config.toml
num_hidden_layers = 9
hidden_size = 448
num_attention_heads = 7
num_key_value_heads = 7
head_dim = 64
intermediate_size = 448
vocab_size = 2929
hidden_act = "swiglu"
norm = "rmsnorm"
norm_place = "pre"
norm_eps = 1e-05
positions = "rope"
rope_theta = 500000.0
rope_fraction = 0.25
qk_norm = false
attn_scale = 0.125
bias = "all"
tie_word_embeddings = false
parallel_block = false
init = "normal"
init_std_qkv = 0.0218
init_std_o = 0.0218
init_std_up = 0.0218
init_std_down = 0.0
optimizer = "ademamix"
learning_rate = 0.000236
beta1 = 0.9
weight_decay = 0.55
lr_head = 0.00786
max_grad_norm = 1.0
warmup_steps = 233
schedule = "wsd"
decay_fraction = 1.0
decay_shape = "linear"
final_lr_fraction = 0.1
batch_tokens = 32768
max_seq_len = 1024
doc_mask = true
train_tokens = 236300000
max_steps = 7212
dataset = "wikipedia_en"
MLP neurons of a small language model. Each row is named by its layer, matrix (gate and up: input weights) and neuron, and shows model dimensions 112-207. Each number is 128 + 24 x the weight over its row's rms, rounded and kept within 0 to 255. A neuron's up and down rows have the sign that makes its largest values positive.
After each neuron's rows, "fires on" lists the tokens most often at its 100 highest values on Wikipedia text that the model never trained on.

L2.gate344 [ 94 119 129 147  92 165 130 151 137 158  70 139 117 172 122 153 132 111 175 151  69 114 114  69 143 126  91 127 148 120 120 121 113 120 112 155 107 188 118 113 130  99 176 130  77 164 138 121 136 123 103  93 137 150 154 157 122 119 184 112 114 114 146 151 137 153 118 104 135 139 100 163 163 137 105 147 114 135  82 131 143 166 156  61 100 136 126 117 130 143 145 168 135 120  96 110]
L2.up344 [143 137 107 101 102 138 138 124 141 120 110 140 119 141 131 137 103 198 169 138 110 180 162 113 105 159 183 118 156 120 161  88 151 153 121 132 129 127 120  85 118 107 123 123 182  99 102 143 126 162 155 121 138 109 159 151 136 111 152 169 126  88  95 132 108 179 116 182 121 141 117  96  97  90 140 129 160 184  94 129 106 142 130  91 134 137 123 127 145 107 106  86 136 101 172 142]
fires on: " election", "ment", " system", " term", "olution", " process"

L3.gate177 [154 104 118 131 130 115 142 117  73 114 159 118  60 122 110 130 130 165 161 132 145 166 156 115 176 169 131 115 136 141 157 133 125 152 138 137 152 172 138 120 126 121 105 115 119 113 158  95 160 124 122 122 123 126 157 149 102  89 144 108 124 122 127 135 119 119 101 162  77 129 109 125 117 138 112 141 124  99 151 113 118 114 160 135 135 133 126 103 108 115 131 187 123 111 121 179]
L3.up177 [158 157 157  96 186 164 139  73 122 143 157 115 114  99 117 122 139 126 145 161 130 138 146 151 126 153 152 118 118 150 154 100 100  94 173 131 132 143 119 109 114 116 120 136 127 129 119 154 125 136 120 120 114 126 130 179 104 116 120 133 145 131 125 123 102 110 157 109  70 120 129  82 132  70 156 131 114  97 136 114 105  83 130  88 132 120 111 107 135 143 143 176 152 134 118 157]
fires on: "A", "il", "ar", " In", "port", "y"

L2.gate187 [162 122 162 112 168 167 100  88 114 115 114 144 116 118 130 149 132  88 157 127 105 149 146  90 173 139  99  89 123 134 152 115 112 200 107 113 149 143 104  95 130 107 128 131 115  95 142 131 154 136 180 118  95 175 132  66 129 149 145 179 134 155 122 158 129 146 119 154 103 127  99 121 112 113 138 122 145 116 106 146  97 119 149 120 124 114 163 120 128 169 155 128 138 112  83 137]
L2.up187 [159 111 159 127 136 173  94 128 127 141 160 143 152 163 153 114 141 132 171 104 128 175 140 123 122 157 122 118 144 128 142 102 128 135 150 170 104 139 127 121 162  64 140 120 133 135  99 137 153 117 157 137  97 140 119 144 125  99 167  99 131 166 107 129 120 160 140 122 152 153 106 115 134  67 118 152 105 129 141 130 154 104 155 123  99 108 167 102 131 101 182 143 127  97 113 125]
fires on: "a", "ia"

L3.gate53 [141 133 110 120 126 155 146 132 153 163 108 147 167 128 125 131 162 160 180 135 138 128 123 151 122  63 105  83 169  98 119  70 145 116 141 139  63 101 133  88 113  92 137 134 114 159 102 123 151 112 157 124 158  99 152 117 138 121 164 170 112 163 132 152  94  89 128 169 111 110 111 133 101 154 138 143 155 119 113 123 130 123 138 144 117 147 119 135 137 175 180 184 113 114 123 157]
L3.up53 [156  99 110 156 127 146 154 148 136  93 174 156 144 158 111 109 160  88 109 118 154 119 112  91 155 123 138 134  97  76 102 104 109 109 172 112  74 132 122 141  95 115 119 174  99 140 118 178 183 147 107 120 138 146 107  87 133 166 106 126 102 132 160 158 184 102 129 129 121 103 125 129 166 117 138 130 118 130 153 126 152 135 118 125  76 135 134 119 167 159 107 100 124 124 129 150]
fires on: " (", "),", "\",", "ont"

L2.gate72 [120  84  74 137 124 138 131 149  79 113 133 126 117 110 118 125  77 136 124  97 146 133 150 148 102 147 117 173 138 111 106 140 115 127 119 147 138 124 128 161 110 129 131 125 100  94  97 149 110  99 106 135 113 138 149 118 121 117 105 125 124 164 151 129  86  97 125 152 127 149 108 102  98 164 125 169 134 154  93 135 101 138 156 130 137 106 150 159 111 146 121 112 101 136 127 153]
L2.up72 [168 184 148  99 138 110  89  98 140 106 109 135 120 137 153 140 126 179 163 132 124 143 177 143 102 132 123 106 150 100 126 145 134  84 121  83 153 151 115  77 121 113 128 101 166 143 137 118 178 132 108 104 136 131 146  79 126 145 146 137 140 107  76 123 163 108 134 133 147  96 150 130 106  73 107 120 110 137 112 130 118 104 154 142 104 102 114 125 143 124 133 122 140 111 126 112]
fires on: "en", "id", "k", "an"

L3.gate230 [109  96 154  58 102 134 137 129 145 127  98 129 132 145 129 107 141 116 152 144 135 127 137 162 132 132 127 171 101 119 128 124 148 142 128 165 160 120 147 130 120  94 138 148 108  97 139 154 143 143 141 127 119 107 147 181  96 118  93 145 142 146  66 133 115 155 137 141 111 152 108 139 147 103  89 109 133 181 131 183 124 140 113 115 132 107 104 102 116 103 153 168 146 112 124 152]
L3.up230 [148 132 118 116  93 171 166  73 140 155 112 162 148 146 111 110 113 149 123 159  83 114 130 138 106 151 157 149 107 155 125 115 117 153 111 145 121 141 123 148 127 110 169 100 162 136 100 140 120 127 160 111 106 117 134 117 134 107 135 107 142 181 102 134 112 167 150 133 114 149 145 151 119  93 115  55 108 141 111 165 170 139  99 131 151 133 129  97 154 135 130 134 140 137 102 132]
fires on: "h", ".", "n", "q", "ib", "in"

L2.gate248 [160 124 190 130 152 152 132 124 113  87 153 124 133 133 132 129 143 115 110 137 111 139 135 129 121 109 123 134 143 137 120 153 107 107 119 120 142 103 136 115 130  93 154 169 105 123 101 154 148 130 148 135  99 160 104  82 148 136 188 152 125 114 116 117 118 128 127 147 186 117 166 108 114  96 116 113 131  91 106 133 103 141 115 118 116 120 137 118  87 161 167 129  95 123 133 114]
L2.up248 [149 131 136 108 145 160 101 111 149 119 146 134 167 127 153 124 102 140 150 133 117 174 139 150 131  90 125 120 173 164 125  93 142 166 125 187  94 140 137 127 148  89 146 136 136 162 108 135 120 104 157 125 128 138 137 161 107 110 130 111 106 146 133 152 122 114 159  98 142 119 109 115 114  86 116 116 147  82 103 144 146 128 102 135 139 115 131 104  96 139 196 146  87 136 106 122]
fires on: "d", "s", "a", "ant", " z"

L3.gate431 [110 123 125 148  88 106 123 124 107 166 141 129 163 109 110 113 143 131  94 177 128  83 132 185 117 115 133 112 112 100 169 103 117 129 131 110 126 163 114 101 152 169 118 104 149 107 129  79 166  98 140 140 101 159 142 128  84 114 112 142 126  94 157 111 147 102 158 129 128 133 141 113 107 163 146  75 143 147 110 169 130 167 149 141 125 133 108 122 104  84  79 130 132 104 118 130]
L3.up431 [149 113 122 122 121 101 100 112 116 141 138 173 106 119 151 127 136 139  75 118 123 162 124 151  90 143 149 123  83 149 142 131 141 118 135 125 127 138 148 169 151 153 148  98 144 168 121 123  95 152 142 128  80 120 142 164 119 107  88 137  70 143 108  96 138 150 181 147  98 158 151 142 182 149 102 114 139 123 161 105 126 137 108  92  88  83 107 101 121 155  94 142 133 118 159 108]
fires on: "1", "3", "2", "ur", "up", "10"

L3.gate157 [112 100 134  80 145 148 142 133 166 150  88 122 153 138 140  79  95 121 119 150 163  97 118 106  76  98 134  77 108 162 120 135 120 107 106 123 117 135 121 120 142 125 104 163 163 132 139 147 104 110 141 136 137 112 123 112 106 156  80 108 166 188 131 134 121 173 139 139 136 141 117 132 123 141  87 128  90 106 138 145 154 123 148 125 144  91 117 116 160 136 119 140  85 103 115  97]
L3.up157 [144 121 120 166 132  90 144 136 132 176 134 131 128 151 129 108 168 121 158 128 140 117 114  87 140 130 124 129 133 107 102 105 113 113 118 116 137 195 108 109 170 131 137 111 120 100 112 127 137 103 174 133 114 108 141  97 142 134 128 129 132 148 147  83 137 103 117 177 162  89  62 147 208 170 149 127 138 156 140 135 132  97 129 115 110 121 173 132 120 149  91 147 127 112 115 126]
fires on: ",", "),", " Preceded", ";"

L3.gate315 [ 91 170  71 148 143 115  97 147 130 104  93 123 124 124 149 114 102 137 137 125 154 132 126  98 167 107 141 124  87  89 114 152 163 124  89 125 158 113 128 143 143 124 130 130  83 132 127 126 133  82 127 124 104  86 163 113 105 191 130 119 142 137 158 129 107 116 115 161 136 102 139 105 149 137 103 131 133 145 145 150  93 136 149 124 142 141 136 131 114 122 110 152 105  81 124 180]
L3.up315 [101 170  58 126 153 125 108 130 137 142 161 150 151  99 124 111 190 138 160 119 134 126 161 132 167 112 148 126 121 135 136 115 113 160 135 119 144 137 111 131 103 133 134 137  89 123  97 153 117 122  90 118 140  73 154  88 177 157  98 146 151 159 144 147 137 135 129 138 122 129 123 125 148 137 162 123 131 148 137  89 131 121 140 105 140 105 147 115 167 148 136 130 139 102 102 121]
fires on: " Smith", "on", "ins", "os", "ont", " America"

L2.gate257 [134  79 112 126 103 132 137 152 106 127 108 157  98 130 148 109 138 143 119 120 127 164 148 129 111 146 133 127  91 129 177 127 136 162 108 109 108  87 131 118 152 125 152 122 121 113 156  84 149 155 124 111  79 158 125 171  91 102 145 101 147  92  94 128 126  25 139 116 157 149 112 148  88 121 126 152 113 164 119 131 147 129 123 168 105 135 112 123 129 126 127 108  62  78 140 123]
L2.up257 [135 133 126 125 125 125 155 139 121 145 163 138 166  95 131 115 137 151 142 105 140 191 136  80 102 115 126 154 112 127 129 136 172 141 163  47  80 123  88 133 167 106 117 104 151 134  97 122 127 125 122 124 119 122  91 120  94 123 111 122 111 106  61 149 148  89 171  90 133 133 151 119 129 113 169 165 114 166  98  94 175 123 151 123 119 112 110 118 134 129 105 131 126 118 123  89]
fires on: "ar", "id", "k", "els", "s", "or"

L3.gate129 [128 127 122 166 143 106 132 122 118 138 154 124 146 127 127 100 148 135  87  91 127 112  98 106 127  82 124 114  98 143 166 147 120 131 140  77 119 121  98 135 157 123 145 169 140 112  98 125 219  86 135 125 131 151 138  88 115 152 116 159 120 131 170 134 167 160 141 117 141 128 118 147 147  71 165 122  85 127 165 134 123  82 108 123  89 121 137 132 134 145 133 120 155 111 111 136]
L3.up129 [131 146 128 107 120 150 115 107  67 151  94 105 128 136 154 116 135 144 117 138  97 149  96 117 136 154 115  97 145 115 128  77 134 184  94 111  89 143 121 103 142 176 126 114 124 134 139  85 190 119 134 136 161 172 128 101 102 130  96 194  99 119 131 119 143  87 142 107 151 121 125 120 140 106 131 182  96 117 112 167 121 114 132 109 119 127 148 156 166 122 132 109 118 105 118 131]
fires on: "e", "man", "o", "on", "ner", "se"

L2.gate422 [131 158 157 150 151 145 138 143  86 104 146 114 112 118 103  97  97 109 191 145 123 158 108 118 149 136 155 102 112 129 160 104  84 129 127 133  71  90 141 158 123  86 133 152  88 176 126 107 133 146  95 108 160 137 133 106 110 148 109 136 156 131 105 186 142  83 107 124 135 128 106 128 128 117 120 152 106 137 129  87 101 117 126 105  92 128 136 133 193  90 178  88 132 141 163 117]
L2.up422 [ 73 123  85 182 111 109 156 122 152  80 122 142 108  87 109 125 135 106 132 111 157 160  97 146 137 142 111 106 159  86 129 126 138 132 121 150 158  81 137 127  96 117 104 140 132 112 135  70 185 124  78 100 118 102 111 180  89 110 105 135 147 107 122 160 158 103 117 119 126 117 149 143 102 102 104 133 145 131 173 135 121 155 116 126 100  66 141 133 121 155 120 139 170 138 167  90]
fires on: "ing", "ed", " Best", "oin", " Reg"

L3.gate231 [176 143 107 132 143  81 134 138  95 121  94 137 137 126 106 116 138 125 139  89 120 100 122 126 101 118  74 158 195 144 128 160 168 138 128 115 136 133 121  79 102 115 142  92 121 107 129 109 155 120 130 131 160 175  95 168 166 150 155 138 142 133 141 115 130 106 128 110 134 145 125 132 112 154 133 116 118 160 131 159  65 148 151 122  97 116 115 147  92 103  97 102 117 106 132 100]
L3.up231 [116 139 144 136 163 157 127 115 137 109 122 101 106 141 158 124 128 129 115 147 133 110 124 126 168 130 113 168 139 140 122 107 150 101 128 131 127 122 120 134 128 122 117  97 171 118 175 117 137  93  88 126 121 126 102 142 123 147 158 159 141 112 132 149 130  76 139  93 139 122 100 155 139 133 134 117  80 148 170 142 130 141 138 141 138 119 112 145 141 114  70 156 120 107 112 111]
fires on: "e", ":", " h", "h", "ar", "f"

L3.gate329 [112 136 102 153 136 132 162 109 140 145 146 120 156 121 114 116 135 111  97 140 160 116 128 129 135  92 148 183 101 122 118 148 118  92 140 140 111 142 151 152 103 124 128 117 131 214  86 132 105 133 113 129 135  86 157 124 116 139  76 138 119 135 146 131 109 162 144 108 129 129 165 123  96 120 139 138 117 117 132 113 125  98  97 157 119 162 103  95 163 151 126  82 163 171 133 128]
L3.up329 [ 87 154 101  91 140 141 105  99 128  75 151 135 131 122 128 139 128 116 129 150  99 158 121 114 109  86  99 138 142  85 122 128 117 102  94 169 137 137 135 106  90 140 166 136 149 137 110 113 144 147 143 131  84 129 131 117 143 147  86 134  96 163 150  93 115 143 107 146 131 104 173 144 156 141 117 147 135 148  91 155  96 128 151 124 141 161  97 130 134 111 148 119 143  90 103 139]
fires on: "ross", "'s", " off", " along", "at", "ur"

L2.gate421 [118 149 119 143 147 154 152 115 135 111 154 137 160 103 127 118 161 124 147  80 113 128 119 111 135 118 139 117 115 149  95 123 113 123 142 151 101 140 106 124 156  71 135 112 136 141  98 158 115 131 108 115 135 113 100  81 107 125 114 125 145 129 153 137 168 161 160 115 114 107 153 131 104 154 147 159 113  94 137  82 107 116 135 108 136  95 119 127 134 103 156 126 139 131 100 110]
L2.up421 [125 147 153 126 129 142 104  80 112 150 135 143 142 115 121 126 115 165 114  95 120 128 149 140 114 159 107 123 144 145 129 141 159 151 105 148  93 120 127 130 143 143 140 126 114 161 151 162 146 131 123 153 155 130 133 151 147 154 147 117 131 133 109 111 123 139 216 112  86 135 136 193 131 132 146 124 165 165 140 146 124 109 152 113 154 111 161 165 136 119 147 101 136 149 125 144]
fires on: " also", "ade", " served", "bum"

L3.gate216 [145 118 131 108 160 138 137 118 102 169 150 107 105 108 165 111 146  94  90 150 120 129 107 127 111 119  77 117 131 134 126 125 129 147  90 146 158 132 101 129 144 158 148 118 137 145 126 119 103 106  70 146 149 138  75 122 122 116 121 141  98 122 152 141 113 123 124 130 141 133 141 142 152  93 113 115 103 124 145 153  98 151  82 112 178  90 156 149 209 138 121 114 119 143 172 120]
L3.up216 [152  66 127 103 144 141 100 154 110 149 144  87 122 152 156 164 130 130 109 165 130 181 144 161 106 165 134 107 145 128 175 131 114 105 118 109 109 141  78 175 114 109 111 120 114 110  98 142 130 126 137 166 110 139 116 120 111 111 118 131 159 117 100  99 124 125 170 126 130 168 106 128 129 140 124 146 105  99 125 112  80 147 156 146 128 130 122  57 145  75 144  89  93 166 128 102]
fires on: "a", "ile", " 1", " 3", " 2", " El"

L3.gate243 [110 133 144 107 123 135 119 107 115 178 129 105 149 163 160 173 104 155 183 192 143  94 149 136 169 122 169 156 133 111 127 165 148 142  98 105 177 124 122 135 121 181 159 148 134 101 151  87 166 156  92 170 154 136 116 134 116 140 142 125 129 160 124  92 104 128  99 121 139 142 129  99 118 110 137 155 136 128 131 110 124 118 140 127 147 136  95 151 116  93  90 112 121  91 133 122]
L3.up243 [113 143 145 101 166 141  72 134 133 177 190 152 172 152  89  96  89 119 146 143 149 109 157 157 136 123 159 120 122 135 122 135 100 151 118 109 161 148 135 147 161 170 166 148 148 152 148  98 155 134 103 166 133 127 128 100 155 120 121 156 111 148 185  97 130 130 118 117 147 122 167 124 160 107 127 110 164 102 140 141 124 110 142 104 185 140 100 115 138  82 102  98 115 130 120 182]
fires on: "v", "9", " to", "ff", "st", "I"

L3.gate366 [ 96 128 113 167 134  85 100 119 130 110 101 126 111 125 117 145  57 145  93  96 119 190  99 141 121 145 141 118 116 102 120 129 132 124 107 129 109 102 122 131 177 137 105 132 128  92 134 153 135 133 140 168 108 122 137 101 121 125 124  70 104 133 129 116 164 124 159 138 161 115 126 140 139 100  96 125 124 113 123 133 150 133 149 111 113 141 140 164 126 148 107  84 114  75 164 126]
L3.up366 [172 134  92 135 120  76  66 107 161 121  56 134 136 150 124 123 144 113 123  76 150 115 152 111 134 114 138  67 132 137 139 121 152 104 158 101 123 143 125  99 150 120 107 113 170  98 134 133 179  74 131 158 113 167  84 145 133 156 133 134 111 144 193 121 154 165  98 103 122 176 114 144 126 113 166  99 107 117 128 128  89 110 162 155  93  84 155 159  83 117 139 143 141 107 121 164]
fires on: " 2", " d", "ion", "–", "==="

L2.gate243 [156  75 158 149 153 124 131 107  92 131 127 135 139 156  98 123 130 166  81 108 207 113 112 146 158 123 135 142 116 102 158 169 124 153 108  91 161 143 163 152 139 136 114 119 120 148 164 143 137 107 146 162 112 128  91 156 135 193 144 143 117 137 154 126 108  91 116 122 155 123 133 178 158 177 130 156 137 130 171 126 165 111 111 133 145 120 126 164 121 116 138 184 143 114 145 123]
L2.up243 [114 145 120 165 152 167 140 140 145 115 144 162 131 102 104  81 171 126 116 108 157 144 126 103 158 117 116 120 128 139 146 132 149 176 126 140 130 141 125 145 120 155 125 128 117 134 119 148 114 155 147 104 129 140 101  96  99 172 119 146 109 103  99 148 148  82 117 116 176  93 144 121 132 121 132  87 150 114  97 117 110 143 149 119 152 142 122 156 119  88 146 168 119 136 101 110]
fires on: " comp", " of", " on", " the", " to"

L3.gate420 [106 129 101 135 124 105  95 132 146 100 147 105 107 119 122 124  64 120 140 145 155 117 106 145 176 155  76  95 111 107 121 120 131 151 159 145 112 104 125 128 107  62  72 129  75  99 137 162  97 138 146 133 111 123 166 123 124 101  98 126 152 150 135 170 151 111 178 160 128 112 166 134 102 130 126 123 123 113  97 118 132 157 118 124 115 137 144 118 112 155 145 125 129  95 120 155]
L3.up420 [123 126 156 167  81 150 161 147 137 132 116 150 118 167 124 115 135 156 118 109 165 142 126 151 133 110 124 152 145 150 112 143 108 119 121 155 155 147 103 111 128 148 163 131 106 147 134  78 116 141 156  80 139 137 151 128 161 162 141 138 125 168 111  90  83 132 134 160  93 152 145 153 139 133 134 135 161 160  96 112 158 148  77 144 139 114 111 121 147 115 138 140 169 149 150 147]
fires on: "."

L3.gate138 [ 59 152 127 165 112 114 104 147  95 116 126 105 113 135 142 118 126 136 153 133 121 113 125 111 128 119 132  88 127 125 135 120 161 161 103 115 134 143 142 125 155 124 113 106 123  73 123 119 123 139 124 132 144 114 151  80 132 143  79 131  90 169 125 127 125 132 110  72 168 108 130 113 137 116 110 158 153 115 157 104 135 147 177 156 100  98 113 133 100 122 107 135 106  80 142 142]
L3.up138 [117 165 109 133 124 148 117 162 128 124 140  92 196 134 155  87 102 121 149 131 111 151 166 114 126 107 178 112 112 131  73 110 108 128 122  79 118 133 127 134 138  94 109 123 116 107 109 127 132 103 145 117 157 133 155  66 136 119 119 157 109 137 154 133 178 106 126 105 112 127 124 108 124 135 141 168 154 108 128  85 131 142 159 121  70  79 134  93 137 139  83 121 117  87 102 152]
fires on: " College", "ac", "ate", " County", "us"

L3.gate342 [145 162 151 153 111 141 129 149  89  83 143 135 126 140 174 137 126  87 142 127 116 172  99 150 117 144 131 183 145 155 123 110 123 109 133  83  99 137 161 149 175 112 136 128 131  80 119 129 147 159 144 140  91 160  98 112 107 132 141  68 135 120 130 131 138 109 122 106 124 124 134  97 166  32 125 148 139 130 153 111 132 109  90 111 134 124 118 125 131 164 117 117  54 123 133 137]
L3.up342 [111 128 120 114 165 159  95 130 129 109 121 120 145 131 101 126  71 110 121 130 152 163 120 166  69 177  84 121  93 112 143 172 157 184  94 116 130 146 135 131 140 165 121 100 135 116 143 135 115 133 117 134 142 134 124 102 122 131 106 118  91 159 162 137  95 107 116 110 133 123 114 106  98 121 133 147 139 167 115  74 132 143  95 104 123 137 172 164 106 152  83 125 140 127 169 159]
fires on: " |", "00", " 8", "red"

L3.gate268 [ 94 181 139 115 106 141 174 123 154 142 114 131 141 134 143 139 165 171 130 154 124 153 166 164  79  88 102 115 150 104 123 159 133 114 124 130 162 122 112 123 124 151 141 125 164  73 131 152 173 134 143 143 113 142  87 153 152 183 129 167 172  96  96 129 116 113 137 160 158 107 137  97 105 137  84 124 146 106 154 121 128 130 148 124 161 162 118 139  83 112 170 127 110  97 101 100]
L3.up268 [114 155 147 110 147 169 146 157 155 167 108 154 128 132 129 106 118 151 188 173 148 163 138 101  88 102 134 110 136 130  95 133 125 117 134 161 114 164 112 119 101 115 129 130 199  74 126 141 158 135 116 148 149 134 115 134 138 168 139 145 142 136 108 129 121 130 167 146 114 142 138 123 110 114 119 111  90 117  91 116 143 155 142  89 128 146 107 115 128 102 175 126 100 107 139 114]
fires on: "in", "ection", "tern", "ent", " system", " eff"

L3.gate169 [122 130 155 114  98 185 105  93 132 160 115  98 134 126 146 152 143 142 131 155  63 107 117 144  85 164 102 111 102 107 140 180 118 135 123 149 134 118 142 137 129 123 158 140 126 160 133 131 160 131 103 127 112  86 142 151  75 136 152 152 115 109 152 162  85 140 175 110 116 118  89  81  92 117 106 119 151 144  61 142  81 158 137 106 133 134 105 129  47  82 134 157  91  96 101 137]
L3.up169 [161 184 168 134 172 129  94 161 136 146 136 114 138 103  92 100 148 141 149 134  95 120 105  83 104 145 145  96 172 109 109 114 133 145 110 151 145 126 148 119 126 109 140 104 134  97 116 154 163 126 114  85  91 141 135 140 111 110 159 122 143  69 132 180 110 141 142 137 127 136 119 118 111 146 135 126 140 149 117 143 106 168 132 108 163 140 152 101 122 110 133 116  93 112 139  79]
fires on: "0", ".", "2", "1"

L3.gate387 [131 135 107 105 104 123 125 154 138 118  91 108 126 166 125 163 118 147 110  95  85 155 121 123 106 155 139 141 102 117 112 149 124 106 149 115 127 110 141 121 170 147 109 176 132 134 155 119 168 164 129 115 119 122 152 103 108 145 159 113 156 127  91 129 133 102 174 140 107 132 128 120 147  85 112 113 153 143 141 118 111 135  93 119 149 128  97 122 111 109  84 129 145 129 133 159]
L3.up387 [100 125 112 139 132 144 111 112 150 124  99 113 132 145 158 137 125 108 117  81 138 171 158 134 127 166 165 176 111 135 130 113 135 124 165 117 101 148 148 112 124 113 118 100 158 156 158 144 135 125 127 115 133 111 169 102  95 130 136 124  88 102 144 127 124 181 120 144  80 111 101 125 142 119 148 141 155 108 156  92 142 125  90 117 122 104 121 135  56 137 118 110  95  69 100 125]
fires on: " |", "es", " 2"

L2.gate191 [147 127  89 134 132 140 141 119  44  94 148 113  63 100 143 161 151 135 160 120 103 132 160 122 151 164 141 135 167 159 131 128 111 122 120 110 145 127 149 135 148 113 149 139 122 146 140 133 145 150 161 104  97 164 140 133 114 135 146 115 124 156 140  80 124 160 115 186 146 137 164  76 149 137 102 135 133 141 151 120  85 133 146 145 172 127 143 139  94 100 149 130 132 134 107 154]
L2.up191 [155 133 129 125 105 131 138 130  86 137 157 117 108  95 113 122 180  92 107 106  88 150 126 118 117 135 126 128 152 123 135 125 104  96 128 146 155 144 126 138 140 131 181 122 151 130 128 155 129 140 163  94 129 114 117 103 118  97 137 156 113 170 153 105 126 174 129 147 108 139 148  42 153 108 120 125 137 145 120 134  93  88 126 109 119 136 132 136  96 132 138 114 150 156  86 133]
fires on: "us", " South", "-", "ana", "ia"

L3.gate400 [135 136 129 157  95 109 104 153 115 147 112 105 110 141  90 119 150 131 182 122 133 138 167 127 164 130 117  81 110 117 164 125 117 140 121 136  89 137 115 105 149 141 111 124 126 110  99 105 140 112 152 134 105 147 167 107  92 117 140 127 125 146 125 156 122  90 154 130 115 124 120 104 138  94 132 138 107 171 137 195 139 159 142 136 129 126 178 119 125 119 131 127 132 130 107 126]
L3.up400 [140 156 118 142  92 148 105 161 132 159 151 138 143 121  91 121 131 127 134  90 115 110 134 139 150 134 114 133 102 123 133 139 117 155 167 156 125 103 131  90 123  99 107 143 102 158 103 124 140 114 157 135 127 134 172  91 127 103 121 121 132 104 126 144 146 130 191 144 117 131 132 119  86  89 168 111 117 142 134 133 116 131 163 104 114 130 172 138 134 136 156 115 117 160 101 143]
fires on: "==", "===", "3", " 7", "f", " 8"

L2.gate89 [100 119  95 116 143  91 161  88 138 152  77 144 115 130 111  80 147 144  92 139 155 138  94 136 149 106 103 105 102 138 150 145 158 176 127 107 147 136 165 117  81 167 121 105 150 145 165  96 128  76 123 140 151 123 140 169 116 131 122 132 127 114  81 121 124 127 150 134 179  87 103 158 103 140 144 124 117 145 123 136 155 137 131 134 143 111 123 162  90 123 138 173  67 128 103 109]
L2.up89 [134 189 158  90 194 139 153 125 111 164 136 106 115 127 114 125 141 129  95 142 132 114 104 140 118 108  99 144 115 160 139 145 182 135 128 135 129 168 147 110 103 132 135  99 131 144 128 124 126 121 160 123 115 117 106 188  89  79 117 155 145 140  86 114 105 142 157 114 142 122  84 121 144 121 144 116 110 117 117 133 122 137 137 117 148 104  93 130  99 133 133 195 114 120  96  85]
fires on: " the", " of", "s", " The", "'s"

L2.gate401 [117 137 173 170 143 141 115 146 161 143 141 140 109 116 107 127 110 107 117 184 139 148 139 100 153 118 175 161 104 164 141 179 104 162 144  91 161 114 124 120 157 149 120 112 167 124 142  83 136 123 166 117 150 136 104 146 109 125 122 140 116 165 149 143  99 113 100 114 152 176 113 143 155 115 122 117 153 132 163 145  96 120 134 133 136 122 147 124 113 137 121 172 142 115 129 105]
L2.up401 [ 85 142 141 136 129 137 101 109 140 142 118 128 119 154 140 112 132 117 118 132 181 169 154 124 134 128 155 106  93 155 130 143  98 180 134 134 135 109 113 115 158 142 158 105 184  81 147 130 116  73 114 102 140 135 115 139 104 117 118 125 110 116 128 126 139  95 126 122  92 120 118 147 155 164 134 135 118 149 200 130 121 135 111 138 158 145 135 143 100 127  85 146  92 117  90 118]
fires on: "\n", "ar", ",", "f"

L3.gate282 [107  99 109 157 127  97 137 149 104  96 141 135 113 109 133 163  96 117  96 144 137 117 123 156 123 160 128 136 117 127 118 114 118 117 146 102 135 102 145 133 100 130 137 142 185 149 163  86 150 139 136 141 117 129 118  91 107 142 108 143  96 133 105 117 123  86  86 160 136  97 148 108 139 101 113 109 116 121 135  97 167 128 136 147  83 140 128 154 156 128  88 182 124 150 117 166]
L3.up282 [134 135 118 166 117 110 133 122 149 124 148  84 110  82 129 142 140  48  86 108 146 182 115 161 126 130 140 161 109 168 149  91  99  98 154 127  74 126 131 126 136 105 155 172 159 161 144  88 130 124 136 103 117 114 139 101 115 117 140 107 120 111 128  80 151  87 121 142 137 134 137 107 156 111 172  97 131 118 143 141 137 135  88 123 131 114 130 141 153 134  98 140 133 145 184 132]
fires on: "es", " Gu", " World", "ic", " Franc", "'s"

L3.gate302 [140 105 151 129 133 111 113 120 130 107  89 149 157 121  99 127 105 136  77 114 159 120 107 122 170 140 136 125  75 100 143 131 134 151 148 111 111 116 154 137 130 110 123 153 135 147 101 118  98  92  95 118  80 129 148 117 118 130  79  94  72 113 118 129 107 125 127 118 145 124  98 157 130 123 111 145 110 126 134 103 140 112 132 126 162 133 158 161 120 137 175 134 101 107 142  81]
L3.up302 [ 68 122  89 128  92 127 155 156 142 120 150 132 169 122 124 128 144 114 107 149 146 173 117 126 133  61 123 101 111 131 123  77  92 106 118 123  88 138 137 119 122 131 132 128 165 147 135  85 143 129 128 171 174 177 108 125 171 154 101 111 110 151 114 115 128 106 136  88 111 148 107 119 143 178 105 127  98 120 156 136 146 179 152 131 141 139 112 117 153 131  90  95  99 125 110 121]
fires on: "ar", "er", "erv", " Virgin", "iving", "re"